Part of a small language model's weights.
Size: 9 layers, width 192, MLP 768 GELU, 4.79M parameters.
Architecture: rotary positions, biases, attention and MLP in parallel.
Training: 183M tokens, 5576 steps.
MLP neurons of a small language model. Each row is named by its layer, matrix (up: input weights; down: output weights) and neuron, and shows model dimensions 32-159. Each number is 128 + 24 x the weight over its row's rms, rounded and kept within 0 to 255. Numbers have three digits each.
After each neuron's rows, "fires after" lists the tokens most often just before its 100 highest values on Wikipedia text that the model never trained on.

L4.up312:122149184141089145159128131174118123175134091162127149162101120118123091114138144106114148095140125144149155096133105137152151147135102130123090137133052092140130117089124129152181153146113140120165121111077110114099166103108121129161128124125111186111122101129108167103128108126134141091123143133121131166129128152138086139138114123116100143142153137150149115135171101133119104134108
L4.down312:114124090131155124135124143082110099147122149119129175096087163141158126090176102123119156120115137096180111095121153161118104130140141114121117119181082176138100170133097119146116142143124130172114127187137098163117073127144151104084106104112091137136118147154134156163142153121122142153120134153143126144134124141099167133161183122102130068147112105109131136117139167134151120124120
fires after: " Ro", "ro", " ", " Nor", " mo", " Al"

L4.up127:115103132147171118156098159116114166161166147107122103131159134107123098121073154080140114150156152134094096114117105136107189176147107099095114141152159124135135136147120098106113115089086168137133148135102116164145129096154101123154143138112188143083110147125100102139148120112124081105120127167159130115154153120129130149118118109124126108099179133141112119164135071163114082110132
L4.down127:143101114163114125124128115094150095150154143124142192132098150122158125112151127113170140100128157117120146128127134139139156153076138151148099134116110114101129137151123139156110101129127118137137094096126117135151143124122157162131162132151153108172101112124138149120112132126118133126149098175124118103133095162130137075088112170124138150130098155144127123113107115070083120120118
fires after: " the", " in", " In", " an", " The", " An"

L6.up160:121092137104111073208168107104171126124126125104141107129137145113121137162148152080131124155119128135098151119119105099113131122115159126136174133125147123139098105152107150086163139138100146100116104145127142126105193123097160124161098145145134132110124124100122089120124128157130071119146112157108149098129104113124135141098094150121123150159130164141132113123129119162130136129142
L6.down160:120091125131143088174113098081138115150155145123101156136115133144107109094124142116110095131168156094138093118157109124132098137126129121124130147138111119117131087139147128134126144144097148188124122139143125110171110162119152136183097119160102125123151087143120121124154157154119104117127109145140139177124106143153133123109160090164103111208114123161155116166144174146089134105162
fires after: " ", "n"

L4.up31:114134173123133121177094096118120122127139123093128127093132117134181117118158066140183138144086123130155120136157124115112128088107120153111096166154157099135094132157086122154101121080116121097090115153114155111116131139122131180148127148130119138135135133104148099117128147119121108143123155133167114145132177139171124116094146164096104173161102131141077130133135119124116137102123
L4.down31:099135160123144144154100069135139143124141105112128124091152153164157109133138135137144114159134133136152150142132151146151162128125089105146099160137157112133174098068150098108092134111153091122152157167175155162100124159147113177122120108173108121132122120114106113109080136131127139167119087096168148126151196132162120108114169163143130161127123142131130134124178097139140159123125
fires after: "s", ".", " re", " de", " in", "en"

L6.up282:124149086094104115163110200095143121170111131124153143145139130091128106148158102097110145153120096124115161106109085133151176137151198170106123158163127107144130126109114083141135128108133101129137136139052145143130109135127107116135099141129131149138050126070171146110105160118119107173165149129130155142114122121149137152129133136139118158133134167116097160100123118144132130126066
L6.down282:124160194140139119105111146100075122125149095165069122151118122151116187138148129081088148139113129135131133137147125103136122130117110149104172088125089146116092150105091113138108132152182111119121131112112115138127136128167104118109095111134122156189151157149146108072147126122137132140113116127084157093143114145111136108100119109171111107128140136158120108116140149138122099175173
fires after: " ", "-", "e", " re"

L6.up80:105170081122094097153167093149149135139126114143117134119155145063115120137138133134130107169131157129131127149099123112121133076076184183162140162150128120123104119128132123087089174130100158166117133144109125154092155102157148161156128123126118114189109163122135117147134145120117126124112146151119122124135092182101130167133113117101130125150121126106169111097098102096152135106143
L6.down80:150091146158129168088116189164104081117139129153153118173182136105120142124103165086129114124099147147108128117173125117174129125160151132148113089141160189115117081088137132156137115123135108128079111117107067138131127114105148154093120098121138154141090164120153118129156117139135148108155118079125132130112133149132128088163122089130127133120149106124097144133142152144177151167102
fires after: " ", "-", "us", "ch", " we"

L4.up271:170128089091129106127179145155148142131128087082115095139119138149164170115139119121147131154132110087087118104129113130090102096117137124122138146144105123134120124145124094176136127158113118115089130171111148139137113119137128166104116072169116129164090152139122096143069107122117110114132101167112114145118114174124126154119127124113148153152116152127195128124126127131160105137118
L4.down271:131096126121139111121120139115110164158140138101125125115116126147166091113131123099143118148107114119162166133084127174094118130197118195142126114116119133139085110095136134115107123100136063126111138130120167153153166119119127144073133124097113124108154109105122162170173138129122139114159136110196153071158137146114140102136112107127125103129112109143113116140130128108117102177143
fires after: " U", " sub", " In", "il"

L4.up735:121111135113116100179138104167163135168134102133109112127145100138119096153151134101158163142127156176158154100168111104062102131110127122126157122162142112144146094120149125163136125137134150172139150163132114095147145108098118107130118148122093122121147114112099068138130135118115113104101109137084122104104109104077119156119130165120086137148159138103147114136094130122130104126124
L4.down735:097098153093139084115108145148115108105135139111143099144134131145127084123122143111153114107129122180100134104141123169125124162112103097130110140156135144156187112108128130171160104157093118148122148132154096119157103076123078078122139121102092117069150103122089112131136141147105126146118111098133150099142107075120175134106167151144119135133130133126121129137164130084082155143103
fires after: " ", "s", " in", "ad"

L4.up375:145131145132088134109106125115138163112144139132091123178118148080109136121107153124143144149088102083095138143126115138124145123108144122123128138112131116143133096107080139100147094115115182145151124143111139141096076147149113141158116120104096174125106111120089139133121114129149076104191133133147148178162111091133130131116112128087120109153113137145109135156109118119094086163126
L4.down375:096114153151162114115166105111126154146128137112114166120092083125102143116118114193165113131102101140139135124094127116144145095131157121113156108135104095134135147128149158102145093157133111111094138134129111184114122132137163118158134138111144125100117143119133084117125096123128129111119138111096142130112116111107135102131102111133111198128183112096106117161094190130096123135092
fires after: " de", " con", " (", " De", " in", " the"

L4.up643:126100165165152110126114129115154129130175132122117111095065122112162078176163153088150104135110119119100079134132108111081162092129141113158114124143121139148132134114096117159108166138109118118121137156155086144116143114147118116112134108129119139084141162097129170116130106144111071109119101105140171101152182154131114125144112118130080174118135174080108123156153091170112127179133
L4.down643:131181181151117115121114124085148148108135099142127112176122141157124103180122085109119149112146137114164097149115140148162094135125134142056131155097092138107081126125124116131121127132134146151107149129109163144152160129079159133112119146146132101146125089158090117132138123133109160065115160161123112133145090140123110109125125121138124127187074113151115118174087142104115121131152
fires after: "n", "d", " N", " K", " Da", "van"